From a checkpoint of a small transformer trained on Wikipedia.
Size: MLP 1344 SwiGLU, vocabulary 51679, 55M parameters.
Architecture: RMSNorm before each block, rotary positions, biases on query, key and value.
Training: a variant of Adam for these matrices, 1064M tokens, 8118 steps.
MLP neurons of a small language model. Each row is named by its layer, matrix (gate and up: input weights) and neuron, and shows model dimensions 208-463. Each number is 128 + 32 x the weight over its row's rms, rounded and kept within 0 to 255. Numbers have three digits each. A neuron's up and down rows have the sign that makes its largest values positive.
After each neuron's rows, "fires on" lists the tokens most often at its 100 highest values on Wikipedia text that the model never trained on.

L6.gate376:102092117123110117125138131100152097080139125141134150114102182136140164114122115109128158112124094124048141126192062155144176170136165141108156157106099153096142125094146093120203158136150164112179153118069110099173144072145128095140158116073163143166153113132148141096074157180087100126087097137120125148155153101132094136067130095123166153157117140180083125161151201151148107123159105099136100157136085077117094118178081111129166122119073059080134108167172139133128199115095133152161172185131066111138160139195127175199103166202103140158155093150154158156140144082131162116124109188136174126087079149153057096133182075123116114125098099119147189073193139063116131158105128166129135110122119137112119107063187146167121135203173170145118136134157165171096144113178131
L6.up376:195138132118153086122143133069112089168133102088139081078178212135146114070163099063100158105102141133117103077124151197169094138173122097117157160165151134135120172153130117073111118132080135151138171109114105150170144139160169189134128158173138116114123130205121076104108077143094153125189139135122108124131145107129150119065070061191128118132152112133084205119141198123147135105090102158098128166153107124178124107186105147161114143133178134089177120125172149153215130131113113168214121187101131068157202157133114141148151173147166111174184142100089099124119064115142152131113142114158158184149167116128161156114155166155121099145125116112108210117144137141104160085122178125136115116178113139061158089127136096114126130110115178143109202142230133147128071114111142
fires on: " =", " / ", ", a", "\n\n", ") ="

L6.gate220:174123151146149163109169067156144158189187143110174175093197068126113146125144207156100110109093121119104148081109121155190115150123154158093102142099120119094146159114159099150077092124090191096110171075163148063179157125119166138181127124085142130170114138190157126101128072148109174155110104160056073134170155112088080106118093117159160116150180108175181073137131147123141171114105153119126126166148077091138082135145087145130110122103175116116074119125115096142092104137131153107094134102126106150106086134075100151126124126178085053164117165113144113102105095136182121140117131102085164121135087107082128099094112104127132138129105054164079098148129175092115165141129155116161120086099154135128138157161164143144136126143120144037164126057157093124124102075102167
L6.up220:119142118112131107166148123163136148187099116151185143108139105135116086135118135162110126114156146094183128170139122044124099131107116087086151129068113108174180153175138134177155168135160148176147099210158086060154105130122061126117068093195097100142097178122121142158139196119131121136143136095151170128123057114133116122096140093086089150121121160074114100176191148062143137088108140125081106145150098142135065125105183083164105153120189135151148122081156141120134109108098142143082105152162137131083113132100122170121164174113124155180137076092147079078146164139163129084159180085172145150121142122184161119134078090138099144132066112142120111109117152131111121100171102173104175132168143115102151222149087168164168152126145111120099157110099078102127140161113144
fires on: " C", " He"

L4.gate434:112137158082104135073222146155146077100091066118138120150109162091139103134167135130126081158141127112106088180101098121089098146149091161117133169126087152134111153157151159114132124152121125096120150138069115124085153140118124156200092092118136111182162176126145142135123152162175107184069193057176109114148112168094150094168090107142104127136196118131166137148152129123063131121092109138134126113138142123104148150110168155114089122118147150111095103106084179122120131143122174149070119091151138131108146115086143092132127131144070103081111075107158153151107145130184178130168149137106081126120075125106138101187137154129111136115122115067116087134145143135142128122110173084115133099139148132084147129153118097155197127090120125183123071186127208133132115111133132
L4.up434:101088113136147118155153120184098145096108133112110107108205126208162135151170111149158103174087184100081094172092153113121141109066126190164134146110115139094109118107140173134120156115167145117186126164162113140130179147144155098154065102147155120179128156133166138117111133120133083132131172115096149088106129138105158139149102097156124118167150107115157125155140140151077185200111134164121056038155129107137213143124159139129153179090143146111049122137187091126105108077097118113166176064163171133119125091080143120114178096155128081136143118140113128184047159116106079056093132152128152135089120116134102149141078096076127144096127092117137058173154126114158126141033078126091189097138109141104173157134097136132082143097103147105112132187192102144105133079151126
fires on: "0", " other", ", H", " former", "–", ", Al"

L4.gate924:048069106174128117118162115102135102096102124162127100130176115081202163098111145140089144132081122163131112093140186142138135158141116120106046170123142103130184142122143150107141150167120096141117115168109108130207094107103116050156125171109156153115106165192109156106107080159058161145124125140096157152107082119089092147115143166127129106074090127073149111096109120174123060120117142075127163106134174100151153107131131106152101137115122167111127128145124147085092145147056067134113117147115125145125108160099120124162099163087115140113020088048088136161148124116118165191131139093114125119073101169147112141138183161202209112144102195122117160179193177147130048154121175116080103155141176127155147148095145111185130125171097139069117115119139109144117185182153133
L4.up924:147077131165174117114084057141120142140120122119084111144103166111153069143128104160115115184147130171107208146067133137152149107213171093135146188139133102230107184165156098105111120128113145127135132149208145097159076093187120156068148120116130097105120059124105106095103099116063080134094126119215170210111122129107120158134096113172158129117077156128129130144120133100112124114137128091120136114127108097154087134115157062150116123091096151142147087180119156116164123177108089136095130111112116139133062084083095137140104131121143208143126124135110123166114156070124179149138103202165110109120210156131113055182139140161115129070058196116134141095115106112107107154058119061112163130127124158174097105152157126137153136123111125095155090084074079156101138151106111
fires on: "\"", "\".", ").", ")", "),"

L5.gate604:088128113113148103144112124102083111087144121094120076117199153065207128158128134102091110134116106152125092165081134112125130105107117125157140137117160160144109117131126105210157131133096090134145151076098192084217155133162086134176134091175159066157158119154160089119147103141165141144127197178089086126175092115115159119109121144099124127148189101138113165172126167093172124122152083121123157075123091066158093191181148129156144110081159123103146139117127113099105130155110132109140142173131118032136143119109078141180139147131105093104115088139123162162115177099094193084173129090090030091126141116136158121132121108135103121150113145072143083090188085100156200164155095203147171092097102123108130081112174138144119165173145082115162114168156090150105129147126127
L5.up604:107110138144169138102118161136126092139157125094115114107143056188180140124106119163124074069153123120093136113128122123151116121094075131124090143163126153142083141158149163142122107089144024153127146128115196140082081069106049146162158116154144080103142128136092129051145106172164124142114064160142141157139143161136079174138163140074122128142125102051131106157178165110149184130130163127087118178114157131073088167107091150177124128192163100109152112117138122142105149115118124134172051191149096130106137131146100198134127111082131086117163099133117160160146119073123125147154139135133111144149105200106236086124203101174123127138035135186126102143114126141126127086160148132137130124108065061136093156157117100161146161142167131109148105143069101085100162129134078
fires on: " ", ", ", " and "

L5.gate328:122091189124121117148169099088133158178147079177119103110128112185109152102157055109141168121160068102132124152099130157142089143131106137118102068134148171075103129149131076167172113121148129144165117105095148126137158137165111194150106154206145085094148076143136087081179116120233132133169158151078127082164101153114107145145114167152137112169194052165102100106145151151207119042135110120086118137143112137144131134223144112150149108173145172154162192106095158177133135136129165064122115068103152138089098155116139134156155171099144091098126169097064146129148153128166139065136013110117091129125104138138097110093123086125118101127134137112133093167219124056107151101130061178122151153161142102111128143136117113087112034148139106156135164124167131116155160117168122
L5.up328:178123109134146132133133090078132112052145092176123145128139098102120127177155097187196121195165131101136105098046107126141142141154219135112104152087100121088066148140119093098130071086093123150161101169188171136151100123156120117115133110113149157136119162138117136115164095205080094147067153118081119165145142145093107107189119181101195081153192132124133061123095140122124128160125100141136174199114059114144122165159103069120157135152132096140062124107126110132066128125152101109160165124129147071175106114118120110138120131108187162171091075129129144090141149130174147091113193174100099165128175159137139103143146193115125114128095171154168191157102129116157157124169128142139159088161105146169105156143142080073088119151172118103152097150113144173135160157157125
fires on: ", ", " ", "th ", "a B"

L6.gate1119:139116133118150138171115113126094096116128157176157160144126136174122133122047105105142104073101103109100091130086131109084135142129125169144123114114125169160145107112120142084128138124127157153144076158103096126146093150137094096090169113155154107124180104134075129057102159134123175118109095156131191161147130178158076120123156126149191131209116120099064099095100128164178078105166097090151136110084161114073037090079140122128143150108141103081105125148150131127189177106072180135161123174092050128101146126131124146180133109093086126118084168136172185105117122129109150197090140100117147094118192156112156106116174120077098091138144170074137126101133175119172149174147166119166110108032192191152133138150145127089136103197166142121104138127118156136149160128151163
L6.up1119:092155134135183145154132110147118146043140108095168128163161125115123116110139148143153184128058160153063151140139157111122071112153124152121164157171146139117096127188137133116189101078160103134157136154075176139139147138136139113134080146184109117140127119103132113138119150106127159121144095097100082156153114132113137129168117225121124144143140188105137156140133130144134045089129146169115171159108139137114082109125127137130144141156130000102105118163178112113098127088136189121043124132100131123113124155089129058160084161134099140135127152097117115122110080103021071108125148118157099153106180156094096150129186119125175181177155151149107194138131133094156094187166170166116134140140129212129120147137093148168133158164137099072138128133148115118129149074124136
fires on: "- "

L4.gate965:120135156124144090143105116113063158171178105156127116143158126123158147111131108087117095093104074058093097045150073164104123129132102132133101107120146121144107136132129133175120130110132106173203117146128167128140084126130139092114133160122142176124140132169168141105086146140127104125173057089127076168174096105174138153130152115111142128152088119110116165166107159119173138173135243123124155099128120104162159161169131109113144119110118153068134203088147144117095132187162066134120079110146137131137102065130088107162191144138117132121118062088085101127084171129102175110128205147166134116128132138125108140149122144155102176074125104092140138104096090150097130107170143107163094095076145063118130097115109160076167140121139095102153126137045157151143140130113127
L4.up965:161160084138121154115142095136105106152063124163104081125127152188136123077098158126123158110125107100128130120099086151104199138101112140120169153118101115161147079120093119089145149154139119056159163116155157124107113062171153123115102171133131134171128232112134146135149143101054117125129147084127125048148156110093115121193106162076062120123125085095131120166138120084183133207090142093111141073102120090105153085145174186117107120089084092089127088082117095153129165175128183126133158152163114143081128103046117130146139083117155169170181137111155139095106121125095173138149135166166176124097113119078141129147095149055110128093067110141093105110124152142123089051178138178114096148103110121123157147053138156181110112104180181117166107047151050110181103095139133
fires on: " and", " and ", " to ", " |", "–"

L6.gate375:108070117127152098139126161072100173108163146126109110069122100082087112118094177109109132116085112177128158130058158124103141127155162101163113126191163108088122078110131111098145145119151127097116111013078161188146092102110184131068129148077114174138133110177093113181133140118141151099092070144188131182172137101146094120098158057126131197101195149094078107130116105126101129126148114037120164136095108161090131097135075166159121115085147154132140120078103091149152197174123122168173127178128129122123140112142129139138119128107080084096157116109084110099134149068182090134142143161098175155129129200118166095141177108155157155104084122131160153145134104127115123168128148150158116128170169113030119100101078086108148087157138120100094163173129115130136191210151170
L6.up375:083029143087105165175121121080100169138096113156141108097124141118109081171130115119214164083120143129089147128124123166139118145145132119155100163115126091160119130143130114135120096125155146169114128144101145157172122124161125135051134188135140122195170177159123187117121162123163143103103117125168116161128181114130048109140103209137149128101143120148135124134089081147166091113164117152156114118118047086192124132119146164116153068111101112090110151131137109182134109213124178117225126128104138117091077142078118126153179178134108103103107058129150134149155145130135091146135138156093142132112122107137190138105111135185105184179141128094107138171091147158102112148123074149158194120117120119091163090091148111110142153104116140117127122150134139126086140132132179
fires on: " f", " m", " w", "f", " int", "m"

L4.gate2:119067122143113089132104151126085138149152115123110136150148150049135091130112149150108172166157082193105098115137146075166159146120093081107132173151121120113116078128105116150174160080097120146132171074102078121172187124118127086117121165137174135125094099171083102134127120118169171163145207073079169125124127147097137145140128114131106084179128093112138145112122160109171176161130155103166108115170130112161172154168121145205126130151099138098156060154152163130091112123107091163136173099207150074178129128158119135126068156151112138110100141106109090161178135127162077162140190149108162149092165127089135151148145075167137109080099061109141111159059141160084113152135089148057150112168146111158107140080094124092167141100118202120209097126126150108116159044152104
L4.up2:145137154192085079163116142164111150191126133119108159134097139131139035129169081146119119119158060138098175139207125091156106157245148082116130104163092079144108140119083082162110173100123165175154140099108118152128188141178131099067106134123094140177103106167142099173102169160144142147147171121119061147120160144125149159108169088121106186157163125139105136118155134051230196132115115135141131134156107074118110147133093135115178149142121100125066081103088155137170125113115067142122145185183125119126095106119084113120074117154130093115096110154099068090124140152107147177078116169116128098144116146140122131148089140147079143152076115081115108129080120127114106147122069138158180087136146104130060146159084136108143160123143099159152082115171108117112126112161162
fires on: "\"", ")"

L6.gate846:137134178089163108082107076096081115135125132070110150079152133183088137130115219126129150143104084132130147159132104128117197111144152064139156112091142183141116130098178151093195098113150091105121105131110168098137073178181155133102089130130184178155132153126133126088147175132154085159105080167174160167142089153142109116067166083101096173121157165158106092097126111094088082081155087148133104095134150086151128143209085101143156111137136121124158138183168111057109189122132133137115152131117112117135156085147077142147164077152142180158172094139182072103114121107160129115141104123110148121125150149133166145184178109126091136162119146115118077080126134039144187154084082114110115094116138121124140111120165091099124106103157136150147134128139106176126160152075129
L6.up846:133093134076144130160056097102123145173106116139160104121083118063099134196070146142134076191086168089100164184179173141132120097116106122141118106151096080106087169163135096090120175121087163118129110133150155112159139143125156171097148108136084128130151057123161085148177131147126111115112122159127092134090102075136079122100123090129114193101110198150168115113157127089140149089160171027160086145166130138129149071155153134148194151072136152110160108112083106093220128126150015108132138156098118113095112124110147146115113083116139110093118128162083157151141145175154107170142139166153139179150170152180131122134134101116102164108135143196186108112129189156187080152136130134163145158062137115094090108154078180041153107120124135150128143140163125144116136127116127
fires on: "==", " ==", " =", ") ="

L6.gate896:104121153064099141087131070117084141094105120119075207172144091124107074117146139145126136120094153068166159154155113111102136151093100092152170127159134189119173122151171145215104152095111110156159137087166139169139143113196136110097079096124147115164173081176134104121118118133134117127097091042082160165122079100132145135168100141081117169130082182142112165137152148120149203114130109145129153098130163125105065095103090098169105115116071089129122093093175085104132147125093111122153163064093126106135122047108119097155135135117111137097116143146187135115154120091105134166050118105101096161129079137146122106161198125132132175108114146124147130100144144117165160055090075126127148146107155086147107218125139100122173173161135081202143112206144124155084134135128171
L6.up896:106155128110110093130163046135140127092132134115096105149103142117131084145170115161138082103157094095126122107150131091140176109117105091126132158120157149161140080160139126137141137150136163126132128179123181127093068157077157103152190095152141137123154107119121138120151146123099089098160084056121161169169102104140161102055112147127126225083086179149112141109114102113167152183156188127116105102117175106091133105104170107124131123128124082143147143195131153158149148140136134113193186126111115059150146119139075158133127124153072148096129114070114151086208147095169134155119067110114090169129094134109106083093118046119131138096125163139122193132145151104184119112051166153131092152106102097080101127110154173065105135142127134214158132167108116164077110117124132
fires on: ", V", " V", "V", "- V", " | V", " of V"

L6.gate1125:141122141133116159103121154088098157102173115114092094089153086123186113153127139150085100118081135156154182093138152118077170122090100193099101169153137116084114074116051145114150057156126131140139156147122165140159137171122118126106183119145145133097147108108233095129201106159203100102104136129146124109127085150180092114177117103147090083121161091129091127181119141102124117174147155115159124114099139100149085119081120108129177138161098100093106133110138104114041151129113110158154157144077091165185192202104101168149143090123076093131068159112131160119152159085172113075095139056103110112149156204156163132137173156132158088181099117159125115126154134130126117134126062121127127104075121113130206105121084118108136188206151114060115124104189126081136134151134162
L6.up1125:137092116118160042138088083117106180149115115120131100173111102109155147128142070128082122132140118135140087115118108072157155148131071144141120169171111114185135067124119170116127151100141112113098127151088097111175118143060088133142091168093136147140071084151113063077144108115089107113132137202058186170062118083149196141052118164192092088106122148090115142140141148141148150130121186102121114078112123138107086151144130144124134098153131103151175171085053093178063091183145146105188122115113066137209141190088130114151092078128122209202106146138125106176096083139159161107121127165121109169164139115131109180134120124099131197099143153165145125141127160189162110097136104155103132132160102137158188144166090026118093144117164175068179173119175145118132099116108134
fires on: ")", " |", " "

L6.gate1343:111178181155146106155060119148113140120175123164152159119070127111071076166069077132114161146172166098174132088154155086066124087137142130125129159122150118160113107154109159166164138170132131178183157153118171107082140143153156077118148141135094142108151170157157164127148162146177097069086111142165095159154115150133109114162124106141109125069068098104088052098127114078111113132172121170173144127115134119130140143112165200073149131150140097147214169072092142138134129111147094115119101111146095120057136188103118080122088145116126195045105144121120107128099155170120067132051020117095084152105125131109137161128104167096145102125195094117109180129157176179138154139161191105134088144087119186112126111137146079144130141083125159156078174100131161148125147150099129
L6.up1343:168171171158098110116150166089204146162171145092140149199064134143159119094124069142131162069160131147138196162141115054143148101176086094157149064160091134183066131130152126144192075157112086130160148148135121145165185128123127142055069095160132153192135144114145129064138182158146112129094126143089145104072055075083064128173127139081104116152111129092104147180099109090128111143182162137079207102132188156114085145113103108123122116112121155097134082141130149138156173111155160148156174131171112196106085135124132142189103098086120157162113158136097083131142123131110049171098118164101160157107103139095099171143121146074140111140110122142142105113127138156106087168147128161155118171140103158131124098066102114134132088082137108198145146110165111169119187145105057
fires on: "\n", "–", "| ", " |", "2"

L6.gate99:144110119092061161127084161099126190144117120130116128033036124174104091131118085129149144152027135075149140124155146132125204124103100146123174133130121132151144044127099107149121184132125173094137166085124125121156127169143122225148169148128161122151167165190136139146120179119107109102155086111131121127123117083130126124097173183093209136099152119150118121126123168158167108119149173148120154164129116099134166116125066112164115080078140144130198142163103137078092170166134158102161121141161117151143168158188107165128154133088151078145149149157098183072136172106156098087113091154095124162102134139128134090079108146119115074141105103149144166110159142128151161101160164128139077148160126166090192135108085146085132167187140149119150124110155120130122176125130107
L6.up99:117156142110110132114136127099196146122141163024082171108168129098167124123190156169159155139156121133076153164083136103084094138154158128181178089100110149106128129143167158146155115125130103098111086091132172135110142159062097138128122171097126142116169094187132208152141106154095159102096113123166149121115142085132079115072146122085069093114119047087126171113095102118061149149130147153119085092140148100152158138118141110152165081112127147119163093116131104142205153163214128138181157081117113158080159102184157136156078045094120170132115111100153131124125146109140086100076144165084148127168156128197124114149139127150173102087121136183114127159116186130068146160103153142111133138140090143109080112114110038110111123142078163095158139171121132109135113176136161
fires on: " f", " m", " w", " F", " k"

L5.gate776:086177129154162168104076115138105056108152126120153134166116202134091128118147133140058126107128136159152141096168088163111119179098109110139116145106136203092159139063036126137193147132070129120177104093090145157163103124122135122073185104142158082080144084138203165155166155174148097172157107131137110110147119128128131143173131126046107183112091048164163076151098159162094129159146131131143151079095095129132126126120103084161151130117149185046096162138138125119098149143106144161179120120121136142097145174070131114187143127128090113116147093142109174113133114126117100191142154166131081164136131123161113142125170160148171139098073088177148123082153111148104128090129108179122127083153123067118141096085150064111126134192116140147114109116122161193141120153191079
L5.up776:119109126137163136130127163080151113098104100046129107152114099100109189138180115088135117098216116113171096064102106091126081083085118116200108165141148107104089110174126150238134085117124119049074095153125117196153122101153073113197126109138165145085123137145163160139116105131099100130140120142143127148114137054121138177096097125147162086183172123106158198111159132134080143102135157197141136157163139117147138097177103093151218128108141166041141115071155197127132114134133133220110100116115115175134110144113107110169143176165133152178197106077145111077147134121140156103101095105194134137123118133145136165106113102188161130152084173095131114119092087160069128112131071137111147110201149121151108154162115175106057141077126091104167108203088169143163158142107180
fires on: "–", "-"

L5.gate12:170155190137157176168155107094105088085124091091099148130140141179093168057098161146097118149090103134115134143183107195142092091136137135110149156115070103141126122106105110078165164163146103116135093121133197126136161108123150148194145108148142124113120084142138125112162174119178154176074089141147090176099133135097072132145133146119169078149137135202120124153102164123071114149179101186081147095155158104127173122199125075152187086043041148109107156117086167125116163126112126140140124102108132124167065111101059163143135104079110139103137095147076168104145159134212074172130132089117120177070149136073128139111129123100203086110078166122127165094122118124140137145105162093140106155139134135124158101156138148112072176099105156157183133133110132137105170102120145
L5.up12:144109087179100146184111125130194075110198133177165138115116156133113172130114101122188138102117176114132160109168117120102135157147136145174141134112103099141093141110126119082178119111093082200145095209100214100131122116159121105088127123058147156110109161087160196162111123125093060096147168162166120137104183081126138135143092136139159139133116104113109117095111121116200121122163096135152090090110158053135106133140188055120168100131126150101085122204166098155157125214132172146167154128088164120157149143142110159103130116075119142166154103142092164179164196111126138097110095130095162094124156156169119099127125081139141149141173146173079065130099121088112073075136169072168108074126151063135130086130165140092117103104147117092106120169198144131135125093138086
fires on: "==", "===", " ==", " ===", " |"

L6.gate1189:133118096139033128139088117167157092112153130178150129117109146082099094146085098087120145185196091154128162140072077155056089100128089167143127151125062167159128099088130109174145101173128106040141136071125102097069085105129121100161088140104190077088209109111068160124133149086082110140138131097118103112158160200146120113167088143125089134121131143131094111139157096118129113124188141112128146140047131153157092117098097144121129079140144106114140105181124097117191158139114131063134160154086116097138111139174087142190157121105129101129180210138080092130129104102122110102200136160155063095080174121091171115130124101115161091130131153102129100129152110059148139121097115167160133144083134100089111160103134088146132077150159113143085148119162069107134137096157155
L6.up1189:149139115120107085067124084106150079132134163057205123167147130093133127130104145170137108120137115132133108127164118092162122084122172107112117107175169102057128140116138126103164068161109166150130176170082108085127100135091159169110200102105145146090121110163110127152178121107122071136125106183058142196101094171169166168153159078161134090203117125117151134184104140105070116109110172105149173129131125139136209125178103124078090154147118079143163129151139095133156120132128143139134113163124128159146178150137127150105106136172166076145137146076078164146094108092114138142167113082137125157100103138113211108079106095160120100061135161144086072163128073074139111099144111153152180111154122070220144111094144098161098127126077149140141131071137190153094109132150087
fires on: " Al", " al", " Cal", "al", "- Al", " | Al"

L4.gate3:114154172095095123138143136111149163116181102142106097132085109111125091138122112117117165083163168072091161136134195132156135144214123113196088114140121120159029142149099115114137090113115118128093146157174144148167144131149151107076174212122114098136159102128130084123123086133045162091172167141100135155063127129127139102071145084132135189117133142119123115128100156106179101156139122126118148180186140112084107134121089101189094082072114131168107181105068167122144116075128166124136184173131132150127116112132104169161137122089090088096127129154174134141099145098119079175141118082100172121093104135132121148115179124167151122109109125065154106136117130113109110149115164113091096106051193118135164122110105149142103124150180110161141180083162104151151191157137098
L4.up3:116110085102146119119167126120143145117127124144094110100161130094122163089146198109106130070089127138115083130149072155124147115148091121123095181131149148156156086206135154118145112078106145155088121174168113114158106106156133165072119155169131081149124120121141097098146132167096150087137099162092148119126153143076081085087121132154147221060071195140089151101138219168121153091114123124109148195123082116105099051120209127198150126108134122114123114126138147148100135123082055154121139135166125149124158116104108116121128071152154110055153056126125141113128088092090174108136146113166136135110089162155132116146150123088118096125101178115161129181108149137152097125190168155107069113136094197116184077137096120148128175125088129180164147122158177138038195209134103
fires on: "),", "\n\n", "id", ") was a", ") is an", " | "

L6.gate178:117083107210110070090091172148118156111167161144156136141129172098155102140089146160115143170129123175114162119185183122120111125143127132104116196112107135125153084152099119125086209108068113194152179196093115150176105130079059118093175133079109152192108110154171165140170149159082130133117136135095086115183109171094117174139118110099086155111180138173091184204179137089118139141130129085089158118159110109108124162120078142219133155114107130099155090136150124118118119135096100142151160135145120065140154122099125131146093161093176142162162162123135184093103098139152113146116195090158117107134141123132134124165089056126133128082127140113141143089174163135056120192108109152079099124208110066129119118150111113070140186073160126124131174093099101068164121133119093
L6.up178:116178181146082071123123088141127140168164141118111155138072152094120054116123083151119142146126080184138101076185150178114111141142163127102095167161121126084176105123127065128112142169142171143097145176117106126204052108145120116145148105111161108188103112161170165126165066089172145155105100179089098142148161159161142146135127114175043168168117071152045174151125109131157101130171121130092145119176099129142110133155102123138174147134078103125116125085138169089170170144156070204144147100073140118098116114142077133166117084164165114107144097149174113111137109149176196139142129131115152119079137180151148162110113127161107126114068109090112136121027116132144181153090126098075170143117146125124063145102140075165166148067149114103171121125149149106091180119144135
fires on: ")", "\"", "s"

L4.gate474:113141122152122126135121133128127073141129124174167103137159139086127133089125141200046176115160171125132120099137174102146114100074132083170119156091130122073135140117084133200157152119123131140135125130109095062128138143171136058183135192139134139095137127129142101140054135115103152107074126173113137102125131129141035135142109144119134126122100139105179094141076096135112102125167123105115125172173155074176125072061099113197040080070127080133188132125155149120151143129152064161146124205161120149113137100074116147164110130128155123152080095076153152089135170113105125183047171109155134122106122145131093170164136097204134139067129109163121115151082147112089105137097106167089174120112112144134105126101162092166196127090110127114115115121116098150069101133138087
L4.up474:120120111155093100138131128074129087156103119153137130109094067099184153069153136201082119031162145139080167081220174135148178138182108161140086143139155074155196169144111117051161044107154122138140091191150101113149042083094109136145132091152167127124139119075178146146097125092097097134103129105130127093122070148167075164111190127115144135138101092151154111089124099119114119107157146111108145171198164123128109127101100130198097119076109130068113104142119138093154146121089104132150117155166108124123130074124096144143094093169128103103098088150082146090130149100102171144065151106198151070166104129139159143123090081126122139134091166067120123165118159186121087114119117116119111108119125115102105142159118114164172114148156149170224149107089090138154167181177150
fires on: "\n", "\",", " After", "),", ",\"", "\""

L6.gate439:091125165144115225116131150098098099157110139167138120130106091153046143147114162147101147169117087082144145074162162144116161152167089162144124157094165133037135185096097121189159169171087189112169158128156102158193134142107135168080129103134128133076134106212169154173115160158087085164103145150077099124155102169113161103178134150133098144113058136147067197134133152086104142146132156102169148107150078128144161107147061116182181126131140123127161187160139096098099120113124139109135096166097106108080096133157115064125107136098093106081150188107126205112161131088133107147115130155168124130083132092083104160155134147100139107094115121100175143117147181131099172092098184101151104097154142193139212145135080076116109111148150133114103167102097169127096156106137131
L6.up439:107140147164186138120163093137114158172082133173121110131115136095046168128162130151110170144109112149135167095158140179150116106125143126127090144131185096172213095185110151122152128055069176162143109071113100107140180146073113115097107119132090086119093112108062145148117120120079196127160146085082076066191096112140106107139156109173116134081152169071153101111150133159171140139103102091110159087100137145081102098176154161113061138086134127118096093159115143137148066106104148154076146115158145107125129166115097078069097099110097092133167083152109107082040143142045095100149119074169122058153134072101105159135156185119136124072120105103134101107144166108085102109158133181132068152208086062152186200123096141119125132099146143149110086053121153134154073094137139
fires on: "-", "–", "k", " | ", " lead"

L4.gate674:161087150107159121093129078154139130137120075120121118142160083109105091141090133166108198092093133180156153090121102164086157133111141143137180097097133182136186157095152131156107084088019095143105080184096159117153129131086066124152116169066137108112166117171157187105070054111143161135142175157127083067109169151173143132129124153095117120167131153120172111109115142077124144170116113096091166103132156120149148130129141143128178136096123149114153147181155079104107154144123087153106096184118109124104158133120175128137088150157130054154149154111120137128169149099119138144123120151093147085092186126115180121109127090128157165089142132164064174146128130119134102140073098122099163104068123060121173078135092148124130126062089121072149154076160090139033139169163108
L4.up674:175112156103125093111092096134122162203158152182108147109127149106088128074127098107126108093185075152178085126245117093148106185127140157148173091197108121126082108111113172136133073138112109111172078161139106129106128096157145163142199145124100171127131103070134179134111076147107168111101152066104125100136073165137070125146145135117164121098187063143135102125123105104130154115095149115111113106157080096105121136115114094154173088170060131157055115126154135169161130163080126094143144139118096162108085171100172138169076109117118093085148149082105178149121111118170154190151140105116177130113097129076150109142114153160116119156101143165087109145068192102130099145058152141096112157069169082122125137114125100117150130152128131155124133117052069113161128102145136
fires on: ",", " She", " in", " by", " He"

L4.gate731:093120137169086137084187075097101045129153103140174102151203154108149096145216079101100159065151141118144112156160114114080084140073151104149146120047128144086152155129081110131168176107096085082107109045037132125125149130057140110180150088141132158107134117133138141193135072143093122149115180128100083102118125176082138169052047122094114090147122111121116144122113170146094109130125164106160148147109110086125099191149133102125135080136105184127120155117116161134067148155128131129150156160127120140095152162126124105161128051104115109153057122124107156094108166137174095145175154073148092075160080125169076130156178128142164123179086132171148141122139140124205104112129146151115096071132153087124134126068117152144077094163169090136128094158168148150184126168102122
L4.up731:097137155174134122103179102083100116119144113167115136108151110130120127155128116130175118067108134107122124189120108112063116091106137109120164108111151129164123118142119137127124162192104089159097094095128125128092074172162156101111142168172132103103120094139151155143109121155098135074107102143175087058129169155086091137099156164170097126068124174114126135110127149152139146108150166119136147131116062137123084155164143123086144154132139113089084161134159183150178135142153123130105081120134153134147109132074133062145137132120152119142138150096065132095117136092182111131153136080160138150118162135098123147165156140142187145175086094193147158168158130183110187077164152167180096113095131127139169138124174126123115131168163194137143112136092102154137105113098146
fires on: " and", " or", " ", " is"

L6.gate507:089161117137112073138113171102191136119105133226128085149132120138151132110159176150137129131131127114106059134090107113118084152142135116118170125118153133111120168123135118121130134126064099120088161106106132107146147143181100088098097163068187120166164155124136144130130061184136100108140095156159138152147082066092131110144135126128174108132059091130084103086114126103090154105155152090146117075087054102151158137159089112144153097107098119124207163143094079160150172173107111138181194147151117089133211129094144118171153071130128085114126095138214175118121171128178089113127123127128146131058101138212148170117136087159137102148178098150139089122128166103129126156095135132129161167153122119147112128096116146113153143169193143193142088133176124157145144163174155
L6.up507:137107139067145131079146117129135153106109165094139109146117147092125065100135139113135123115098168147178120113125136172097149116168119144142089142135138123113134119134184131128191077131076189086139099158074073097132139058144104142163123111182096133173144100218118072145073162084128153108079163138157097114189164146086091078153127101100184103114101102142130168146103091186097113138129090144098160105148159117151125082141135068162134183091166101099170156145106090062089120156122092187178143081129103116165193102185152126142105132130166116090161086146108128186120124153174128140150111154128155078129068150175044087109090115109097177138125122101162106105143133162148159138190122097124123119105170107051131145096125125141142146109127096148064141130155071130076134146115167
fires on: " =", "0", "),", ") =", " | "